Weights of a small GPT-style language model, trained from scratch on English Wikipedia: width 192.
MLP neurons of a small language model. Each row is named by its layer, matrix (down: output weights) and neuron, and shows model dimensions 0-127. Each number is 500 + 40 x the weight over its row's rms, rounded and kept within 0 to 999. Numbers have three digits each. A neuron's up and down rows have the sign that makes its largest values positive.
A block is one neuron, or neurons of one layer that tend to fire together. After each block is what it responds to, as a language model described it from the Wikipedia text at the highest values.

L6.down18:528526525547516502503553477436451579563442587605480516524526527496532446518430466484514491522500565539468456472467513533411490395561498568532527569517490479523559478542491499466505534491494461551558538411463573499529493501457541498456488541464511499486527456464516507482487509485556471494521464451526515490462475422514537501452465525598486601546518534573539518494528565478453566580497
L6.down42:498561508585557517554461473435514540490486484524531540466482520437518461436451527512465544486478600501489465521453544458509558537513517480520581567518491492538451475546529516452524419486493526539525485478446431431459523531459546486508539459506482489509518396459512462527559438478453504480408494499508548535485492500407533475545546529456480569504477537543498469539484425534455489525531
L6.down54:472479441545553517469506493486547503504461494468509554492509517441504501462438549522472548541541550467523450449551481399572476495475555470484489541542500500510506489527438488476522524451483568475606462493513532486560475427451543485474458533422514530478461535465417515529492543571515562493491487504532547501554450439521492589539554501418530545525505516585465501526528459482494550538380
L6.down64:451510459543501575452490527496485424485499553522488465467512463506532543503531435487529487487478633577436503551467498483473486583500519463525530429515422526466457478482524438492523434564536567498428509496513505516458543582559586502480565478474414549489524499523440527421493489532513456491460527553480477537457509479449490530491588523515509459478492459515476535537561494494462548492493
L6.down117:513534405413531488471544455530523513481506448480541518533467565493487520523474627463501473460450543516481498493546498495529499478523471531489516522495569536475503499522518504487446509464506520556482505519524501527545525425505507401586466433580507569470469543514494451513519425477531511445534479507533514532522462490377517497520533499366469464447542512490484495554488365455463509484577
L6.down276:421521516466587481460539530532526559544449503500430612501460508506502548496466577556448435530540476507476455529499511445580554498418459509525567424489573446549479515475529521513430498469482481532515546466465477503507536530560488501533534504493456545538513547446453429582558514467501540500502501481447554514529448551506440466494436463442483452438502441525539543535455402531455512461488
L6.down332:571442464490512530518467485426483508522470550506533501519461500500490480563498466400559578450507470527438465404454587471476488409501463528535499524407555499501503411539504469530579518473547438497522505535476491517471499582518529453452509446526551502545531436485474467492418452451543499455559504515493500520454497509474486480549511550518534520459486435536516520488483493463457452529451
L6.down362:485520463481577385500557432549460461514503444447477521431538564446460514570473527508504582416480479504507435457552533473505536476491471507500552485495552465463530507541430522467492472501503559493551468544434523566541418427613529536461456479519505449511522531488503519546519539523497556484563509485525466451458501490443544473507555499413528423541480523404497441529495490572514499456503
Description: Score and range separators

L6.down62:509468463441521497428456490465491558519557396485493521485505473499455529517486412461622469516605406537513519524500516431542517534548498494528427482500524432493551557488437533572430441491568432507491515507478560505505546554532479496541461501462477503469557575475528517498479505594461392505448454534451493499503451500512539444505486517499462506499489485529571506501504537465485412494481
L6.down63:478484553479491452505493496508583488498497449548476511579501505488485461461487593431533551561447493432538504493494494538541559478528475537488459576485537567488538501505506494526541493490496528494502539526504479514472479440551477559435486450505403541575550476479461482516515493492516552523456465532537512533572491517517547447565405565555497463493512527514491475446513488415574450530485
L6.down79:534523482569435416484484468480514499470500467530460516489404526494510483521478449471474545455476522548485586505556478474503514465527581492429539456450479512534506522563552510494530470564575528481547462482476514509501497504495439466412493542454511487432541539484497468476481478572520446476408482447602539494489448465589476491494475498473390541555507524528524542466496487507468507593509
L6.down158:586519502499544448470454519494452477464530494497482532504538508460562525539493450477441553586515469474416455541441517419539550423507527496440435495509521495528479538546431512401518514483487509495490464490480500522519517597487540484486494529487555476544451515404493523480561500551504479469467567473524504506560490518530505556518430479471529548544569567488519521437502519483422468562479
L6.down187:552486556448497473535559545449482465500505486497423479545516524441433474461544582502472501562478441464502586440538510544496512493541493423469526552509479496427457462516509454476474578514524555504528511509554504526510558553540519423530452513464526526542492475503504481501549523535442570439462497478409574508514519558500490524484500518426470614491425546505473489463530477500495495446527
L6.down288:487518494465530510557553518471558443516454493556548564533493533493568484485506530474506497503495513522530486509567486521491500527540431485467442514508546524546465498479524492477536555435535512436508485498547584516433496484538468495432546505445496520500471549593500527428477432476573464507366477554509527497535460557557562559485468497428496538488461522573446428536560442529478509469499
L6.down355:488478460516488523481473498581491558521517514523466437447514519469478488518500420397465485460471544545547462559498510478420499513583488538532473546547457506486525507577509554415450486454498567465506480516462539441489460429400476448487526475425555538546462529535487465460527487539567473475466548518525426518483461467437503463548499535519502443466513540457497497487458448536511489534549
L6.down376:489410533475489445542545509460475536483452490531512545500537474441440516480487478483456523423491480475454442541558483549445458476520480497524468511521465519504584502524481462514494477596498453591540460513487471525548477517446535450448581461565477469500577494488477532532505429466492576484451490506472509505500424511505436480529486532569545524491471568527499478477469355539524546496556
Description: Second piece after initial

L5.down196:524520475522466562442510506508485502500503507532526516437511508408581476492538462471485520448495497526552502519565534460487605502563478559495491492477505516493449498518519529494524531503479510520518541457502506448501508485543411493506513442556519464476511510576587474412470491545477478491462528521530556494425499550527474412539485457340522482425489458409496449414492464471526521487504
L5.down318:461503425506482503449509476520516525458520524507452406555526492529539485485509530467523483492526561508473468409511484515432500511521508510542505487503466530471520493494548502577488506582509577513455477495523472499452451521524464550507523375437460467512526487535490447491545514451497479535515380517514537495466438443479499366441433479375550517516537489501497507526517515510452559473547
Description: Early word-internal fragments

L4.down105:491469495579556486454462523521576560495513477516546468541543511526465405460559478514518539512482475526457441554456476541520582555521464475508471461425454532533553537402512484522529507590475442489521508500535467467503421513520524554401512483474522493489502511526485525533516495500533553461457528494494479487472431469457483428572451501469584486473487499498501405496540429442518511490481
L4.down245:508480540462448539429552440460424511533516447490434445510534454509464609534538544473464480543441526471441469493552433461476461531532451554504513496541499454492516472549459491535487432494491536474518506578490485475503523543546511489517524436479543467539503542514468533476505435485433497498558448523494549461468514525465454520478519468443430569491511538463437547475488492492482445500552
L4.down300:494554513517475531482532399480514514502496448361468460555516493488523555531455516529473520514461506443461513464473542480483474454480430545460461464517594567536508389545447529498553521513479429504432466444536536498543493516496468524463513514502455548501489435509497543593488491488401450415589447439510475456441490547507524527534516514429473517486530532470508557483489427555467547487525
L4.down379:504513473472433502459483535494464419502492473468487507499515476476493466511515499517515442476468465488512527522507503470550546457466508511468513434481426469569500508526480452504577494473537440489515507519497492534661495526542390477468503438514492466522553454415595499511505502556442579466542485466513484512501521520492538441533458462477448507528570582440512525439531554508549502504535
Description: Adverbs after auxiliary verbs

L6.down76:457537484501447452428470476526484498489490504518481521575529501467480430580566605526459529494478469491517518455541461467527522464560452568531457462538455481472529481558497480586496480491429477512463451528477502451571496554484512506562528546495494545528437494456442540553507594520490560487497514525422479558517445570524459509557466463575492521516494468465479518541522447513509509506452
L6.down92:564528555520542499517526487459506510482525531468498494538525536521456553539553532503538465475471536490534515562464484458505582461422588574490520397544504520531541515475475552571492432494482542470425508447432441584573473535466503506504530427488548490519476496451500518502421556460559530543465451471485478573573542489513470502517503516501511389520508559373476509460474494524424469494510
L6.down112:452498511513432495526493527481515558523435501419480572455484484422527494540492479471519539465486555519467501459479514419462560513496441551420539499513540410506536474558531501497500525591512523461514551515507413538534462457475492494576554495481516481474481524493504501531553572449453544465487437499584548565422452514504544470451534477518505565511570469493471461460437529480432530520523
L6.down171:490538462434538494503541495431496494454541492474469541528470526532467480522427485463529550517518429603483480454480479478436482531470510564469555472422476544484447537533475482495490493528508528498501500472510519571462502538471527501454526491535537512514482476493477445437513445532552517500545577476532527524479451451486538488462564555311463465464561519586455481445547473530506520504534
L6.down198:449524506529449544474566491519524489495505505488545516526495493482564530495543518504455499486502407479439523584503469499549486492489551478477480425473499507467510492494531550509495514491428447563464535467496540571434487510562480523496511465455542513552521559450492519505475496460547558521505530501453518542418479418478496505559468500458536499421527477456436416433463493480484481495446
L6.down199:498508489482468452553516565529523506558525566482489486483538503524443553525464457498439501494472503491537452498489525475475498466531520448461518544438495549507542537406479470507532518576501568380574502511509538453543567542515561496504459499439465531465485488491519455555469446509474506579488472502526509544463485590506511424529446468519454524483481475550491480485522487462464499514497
L6.down232:519493479539516476525464492546506441576572535483557508564462504521472499558544458495530492517446513467434543475493501515475523544438468490519430489457478484486492474524543479499442492501459447534507576461452463497515522470461476555533494525506537600559489460506537438516578555429466435508467512559552480488486498510450496485538450543692546490573523483462485515562499486455547571429521
L6.down315:475482473535508515555534490495473455478491463404521512505450499466477549574460529502524501562564525465458509482446466463518521452504502571539506591496531484517484476520477565505493473528474424474522447511494475488495573525521484545473489460553543473494450527516429549601506531534510521507517482485566565543535451511567556517478515528448501594475461528497511416452438549434485530487490
Description: Linking words as, with, that

L4.down120:448509517495583552548544526434531489450556502633500506469401509508517453512489436497462459501522490471499531508459465469503479530493504582474544452461507477521444443492506469487558366507496442489438529524513527512537527501522551466551516511560497479498471426518519491463522530497510510540502543497470506486485487466543515533514473522495397504429439489561515543511527504513455512498463
L4.down184:578523459517523522554548589502444468450457487448549491495482564486552517516478518513568571516491458448493492422518546508511464550550426523554521466460436534533498555513494524502562466511535500421513497472501498478505500538482484493501486430546513407482499505527544507556463436528536534540503516473489471527433535588510424570426474495402527455578510517540498454538539544474471484562512
L4.down362:440500509440492541478541507478512537505481523464418511512447503507473443475466587478412471500505532526498450585523533509508461487456549546573600490531502476488479445459430505441447556486536579573478498498474517476503471486512516518446597571445484530501514536484401491541528542500536416500506520438579441551562483529524543472465522450496508458561491533529413504499472488522486484508462
L4.down377:461461518469462511523568453451482531517467559466448561457483559512506576476438383527528449531549501470518452473477512496478494497513586463444474556564527527523480489470482513569584457559502539430423512458492548546530523552448445464499440502471441548479492530561551486509603499448476489406521539467473503466514460502512447520444510561541485476509544518488517537512511516543483520487459
Description: Complement-taking verb endings

L4.down46:494484437501548487425513472470482499552499492507462500569487550509509534569547504521451562562511480386446490462439455474518426451516442445534542507520448525536475473549534525520480510532531482477415572453518520443565496545506467481493496501489528500560491456496513497406451498556581491475455457491599523488492493430479508499512485544579474464481487454512440470500512549452473465470551
L4.down99:426516459465503530471533470521463446500451495477458467575538596504444507560579524567519438547502509523564554546463411492537523481447580504481564515531473548569437473529571493514490458439474519484491484468499439466579531479496472497508539527478507482445452449433486533483533519560515521497536536499459537463467446512515502490591469543484502490549469456479558503545417484528471540534513
L4.down250:438469466499433475522500474551460559475545567555509509538462581512591552538540538478463505558468510539497493566499556550487524452635567446579509553540503501502569436498562510469498509500469572577505555500517534519502477440502511546491506503479494487516426521431516445479461564569537526493534495486515542511572517560532515490503460490551556538509525469497526469381523495569518490487468
L4.down256:511512553474491487513522511523507506556496559521470496491550562534544497471535471481526563561542511486485468496579510517428415482478537570477601499554487500537541456531501538492562519409519556556537508496477552547590604519495481448531437544488522539537443502400477549528539518533527537542525525485552501484499494504564470529514568547526577553544507509503522451479443552458448493502538
Description: Range and pair connectors

L6.down23:498453536486461447435481539523515500506514501486448505481454541459521490508458569532538520459442522465516480464474440503538470530437464520536450522465458434529472469562530535449443544470531439508499558516452533517506549512503542431532516462494442463489527482543462523509519526435520486447525509460519549510400524551492458507550492452414458474393448472539521560508470468451516455525515
L6.down48:478536478509508523493511500552514507435446519471526503532523462554460481497413447472554438428499512507431444535479544465486501407463590556491529508466532495590535481531506522533466506522448479548391495456504501472518525509462564507566442496483455491523496518512532476476456416500440452509468493594454569510485555473457524529492527519515460530496521434536553443505470557516476487503491
L6.down60:558530547488538568581598514522474530467521461506570502519457527446510427510501477551494518521460463471474540557521478503471532478554452531337468475503497585467526487489481486529567526440526492494530494521490509506491511486503443480492498518553454496502522456465475494488542487446459489538533497467525425573504466555428443544568481517430456469418482504542437503457468475442459457481502
L6.down115:500463504552578468506430519532516516550427520513478475476510504525468477490516534530425421462428487527501517505494560508509439539510502420495523494523435556502475533545417512469429524504469498527450488534462420506490568481449501446466423481534507508473467573468554469514512493532441400467445546462524500530522482547498503517386564500385518484442580473459580503502490523492509462524473
L6.down123:507591455556484499510487494460526440545501498507492587530524482467547441522470555577482536533454502544547529505435463501503533529478451520547525430549584460530534519553499487504512461430568495468443514555530505444511501477470542490559435529478516514603535499466529544483512493479468521493541535518471591507533644475443476457497498515634567546565438520479510513543514447479478513521527
L6.down202:546514497524540494513479466467502469471533527422544475466464560529432467437500517482475423547398493531566381465531518552475526493461570495480512521461543518448468532536450475461517520459541574566500465501485484513468532479502493557480486518515528552538534443438502512470522536549469446460616521490508513497442501511504503508466525510491439551453499462555615457443488521460534531550505
L6.down255:531573522525511556500562494480383453460477517472486469501572509491574491454504522508463477502525427559491546473499492414502504502461524561451524446570438523487547466489551441524469544560480466483533451539503451473440479514511470502426465541471505442509528507533418536498552526542477525545463460480529544565481494421459535463508504553378513379458483493530526535520462529514504540442476
L6.down329:498527492502537474462493477508449519539473490458506509518534554568469543545509495569455464479578489430459513543437486532538546534466474503452485548437519566504555524514462489507510538505470458490555416443500427531514507444489532558491478438593523487534513487461559454439529499516484483503495539545446488493492520482465514501554485550541464484496479449544466496502451483481573466445542
Description: Opening quotes after descriptions

L5.down32:533485399542482520513518565519516541473479590502531539526533531554384541460430438486441473515471481565483430579517481495530521556514471431541505505537448525577535532444470498561504514547481436538500480483470463486502508480480555451546531505496485530563496547532571508574539554499511568518535557445499563462431510535472524443523498551413495531488479492543578518532517444485461543454468
L5.down45:621471494491463486448519474540479483409497513490544526533433510556533510512427549501583513595472484510486480537503565492411484480523493469619511501466523478490494537548536465504473534498508482510522462528525426518489602503540523469508511500568541476482470469585458478544518416509577556524521487480462465425499459605450472495531534528576481452498446513507467564519507493523522538466529
Description: Start of new passage

L5.down51:518553435496496539475599480535480473469474445466481518484507437555436510440433483468594548447469499464495466401512590548518507518497581491503453418501543511510472449491479503474475549506548517551560482499462499520532495499556497514533461506476523490497482510524492477549528501523539584526456545503502550503612564441494464566492504525534581527538527563424552505474558491462544472518552
L5.down325:538484501494474480471504519448531513529519479462495564490521490496451561503438538496447596485471562535534480539507499539472517510457445484516469419438577477484496554497517565427518496463409490494549458468522478523523591515503497562568479507490485488514514493549471464536477491508493534499519487590459484565498450555539513489440494520386499483422473459513487532509487457528461514510516
Description: Link before proper-name entry

L6.down17:535513469528511491478474486506443430569524514531477568466471486507381485438544538476450565504517504507497498495529510563465500466507536507521459530454504453500550530508510500551494585533532471483550536500523505443509556508486491423526536524606424489531508444502541494581550567450435550507545511530539504595535505596518450454513499509447446522494515558519463417466542488530467493534540
L6.down25:530551551408569450469492439446459504535478469518443462519511531425472567480534579479496506442496512462467472480552450470477474548543547530459488443543502528520448512495495480528531522468504499554590484476482488540518426523501512475545456501528507517475511458586433483484440491536488478480564430433547433513556461512527490526491495516515492430548551507502407487470475505441517554557494
L6.down36:501547529524554495492482495527496507521524478543523466477519511548496528502554514496508507535508573485501507494500483487525478407514585494475504509420518516493401585554580440491510538483483542447570432517544537545405506512425435488515482490452470534528499481458506469512483486527439527550508495537487567499464551415474494442443550505442541567489501511489644519585484565478467492569454
L6.down58:433466461504488519515542542508513509475530536563430447441537518515439509563445440499468510465504493561469477516444452496478484495460508504488423525534485503539462504531488572441476503567545422480459573510505481451561474426528454476535524450404509506550480556498437517535416575482523493590479496574526520493465503399467462489497454481502497546486506512485448466426498549484526473530496
L6.down151:526502432449580491518518504481481446555547481514442492589456532485556472494497513499554541434505439456581450509468425558509520592506495525431490462464539493540558528441562468511516406512509520402480530516475430541445450498487467511471491542490522579472507461454472514518542558519508556474450574498497465508506506488442484513551520478507488458548512467523519553532533582375462480489456
L6.down168:507531448469436497537503540512504528479429514518478521489458532512489469507473501536411483438526435526497520529535552514619572509416470521465462498495503498465450450488571534525511525445492532502531483492500447461523477519526445482439523486512450490470544565504478431511528483557594526484471477445484457450568392480517531496530516405528540554524512499535498506503474463514563495492467
L6.down294:531533469519574509418473430469460460539486505493494571520463545540524523544469470481485430495534436492345500428523460443456474470462601533502535546607495482489506556538486509506513486535477437496459495468466529462484509550513563507530476557499515523539446556486533532492496429533506392577475479485453530506515546530502449499472493562535515463527512478474498515511530506468410520471528
L6.down350:508432470518437550508470519480491591459515524474502538555472522553517473512519567499487563517552508485446478481528550474544526498513492546475505501455541457424489472560518566509538470558478493532452514511510516500481514542503509518484464557508440492495474500478495510540532447529483465495449450630454472491479518595449582458438519531478530553504511430531534479478505526435544516491489
Description: Mid-word fragments after M

L6.down3:534435526520519496554477478497562474418474487535427520503473519558513492466538451588477536535512437529563515440490482563603505477535513465537490534466534488565473550498502461572530575527468530466416435478507480494468529508531533543432442507525500493469444535519511504544516517439474481525454494513466505453479420522489548415557481573420468528444521540509465456515492453468460528520516
L6.down71:428493460470441461478504493480539525481438618540497496460464444498489440473492464547505521551546558587505560498489481523520482466569549449456526534522501538495527508536554463509494456552493578478467494491530526502529524485433476533519448510509485525459451497563471495547529517510546503515570495498485571504445452545442543506557494514584461468450502501519424565519549451482487505538508
L6.down111:512520448488506536513537474464485512467465520606433435543497546460503426505511528494479534456439445503486567519561441542467471473534495499524518532545469551492463508407498539499548422488504469463509512545494535522439507527497554472458541495577576536511501510431506463507466561504497460482463485490471503490448561511483477533453515551583502408449528475513573491519576544534512455477577
L6.down196:485549481481453472468504552476449505461535480499464425454482532522483529460517552508535488480542526477523558573521479456487523515558476473544456507499447513509567476582496486555582462489481540550591562493554435590525456574468588502525440508533506418490489506581539532542525512502547461562574471420542512472491502500517505549558507494392504487512522494469421492528553421509453545491513
L6.down217:453471496486572487545570526572493487502495477506556496495458481492547503535527619549488482541488448489557517436535479537506510538493485453441491510487454462499522443595490526509532520443490538473519509512510530471488541452542483509487470496536469435517562475454463473523528581487502483458492487447468593502428482579508537517455549445411468526471546463407508508451494425545492477432545
L6.down286:477451496502497550527489473470509577521548438523468489475544470466478475501561416458543487460520466480462544519515537512479525495510501527441526502509554548536411403493553520543489477490542395515455544453491503510448462464541503567492605523570553550476537526555545476486515519435476474554479558510514424479467445518495530440454536488549518467455474506456481571459434508454492494404477
L6.down335:532531448463438450476505479529472522559480518496416443493472491485494418530492395476547445509523544537508471539497452490493498513537496553450507483531460489453522496546521512550462522512451519521551479511484494547555538425556550438481430454504445544432475485520580571477516444552454408521526599534480495493511455517496519471527440545411477457444504429526444507569493467563439464476485
L6.down358:460544485478495472500530483553496442403439498561479545488458489568574530507480433457444512533536502564444458449460465493501477498554534492506494455442491525481503513468490506514520518446527541463538479493522500498458426490512572479480457498516475499461548503611519526480498449545559519522539429476474502492545509543526539509505433486405477462466523508477460470563499476506494468546494
Description: Clause-introducing connectives

L4.down59:501482467534525461542507520556478498508481551445388586533507451462475478529503563493506488486516526540501562599428563537445478541551544533535484440438535496548503571474508527514437514475485559539573482503478470503506555502516536578457464441512469547507479393495417471443522532482546499485526474524500461546497492471533468460483541468574429495445483494477499502490496506542474473576545
L4.down106:480470424573522510468468514517473514593479508502567533431585538472504544454501459508545551469427540509547465425435466522529517468540513503491499448485556495541451541479518431480476535508462480500472491476513516471533523516506524509528475548577490535423453462452576447560559486607438496471521471509467501517407495461534526455460576479534473536459513522529489511526507560528475549492521
L4.down275:459566506493550469527467496450517444493531528536460543454422531547500492432550510450462475510536492526503437506469517425443532495499511551502467460460558456529504485474463482538486553503519508494477481424485502569484545570567512527548454514515464476581503440505501541440522481482545466494536492524523534571480565487486507511495560523462461450456500596540482479509438565471518575568546
L4.down356:523458569427464523450503476482504576522491470509486535542517499467556565546523531582531484530586500498517494485492405458505512541536529530540517480478514484443494649515574464515540493525487512582465487541502500566544515512497479537508496421528566549442498494516503445541533495452548537488521416442509546506513482474526479540463455432477489504462442482517428510487487500518520501499522
Description: Cast-list "as"

L4.down111:517515443519506530485492475429446540455427512485554521533533527474489490431494476552514512456471518481509512506493505520525458551448515551446471473516579547540479542537492469598529467532519552507470454518446443588483506520470496428513538595462526473525533522443457508471512539483503486511562592530483592426419460495455525467417462543570510486451456469431594493486424506531521498499502
L4.down149:493491434531523550525444503499525482481492470511497531405485620465541537456514462404532489548496517486512431496527468425549492516539516490480497428452502512531448528585560534522550612577506499468487439515546465472446528533491506449454454496446552452529530542481478503452544465573521474532548483510536490483468542466387503546478481532426467465467507485471514509512499491521529546472546
L4.down269:551462469486463468477572483554412492547470483541474422531479610474482532489497484492499467503527547502542407499528457490475486564477474496475476448456574552480448519474548489460560473551516486585472520476497503538489464481453537515526477505462518581491447557508543517516486541469511458513493531451491517483481484590442527489515457554406466530532500449482371499482464507471504493491594
L4.down348:432471533443416485478479485489493491479460435496482511552430632495510532504519487511503461481517442454470528498476490545559517494491504495447515482530486522505480524500532493518511542507557508497481482469498522566424518447470552473529487448458478540565543508563482511523624481510456507444505543521492511437556562472462498479560574596423515501471506379531421511484505553485523523426515
Description: Clause-opening boundary tokens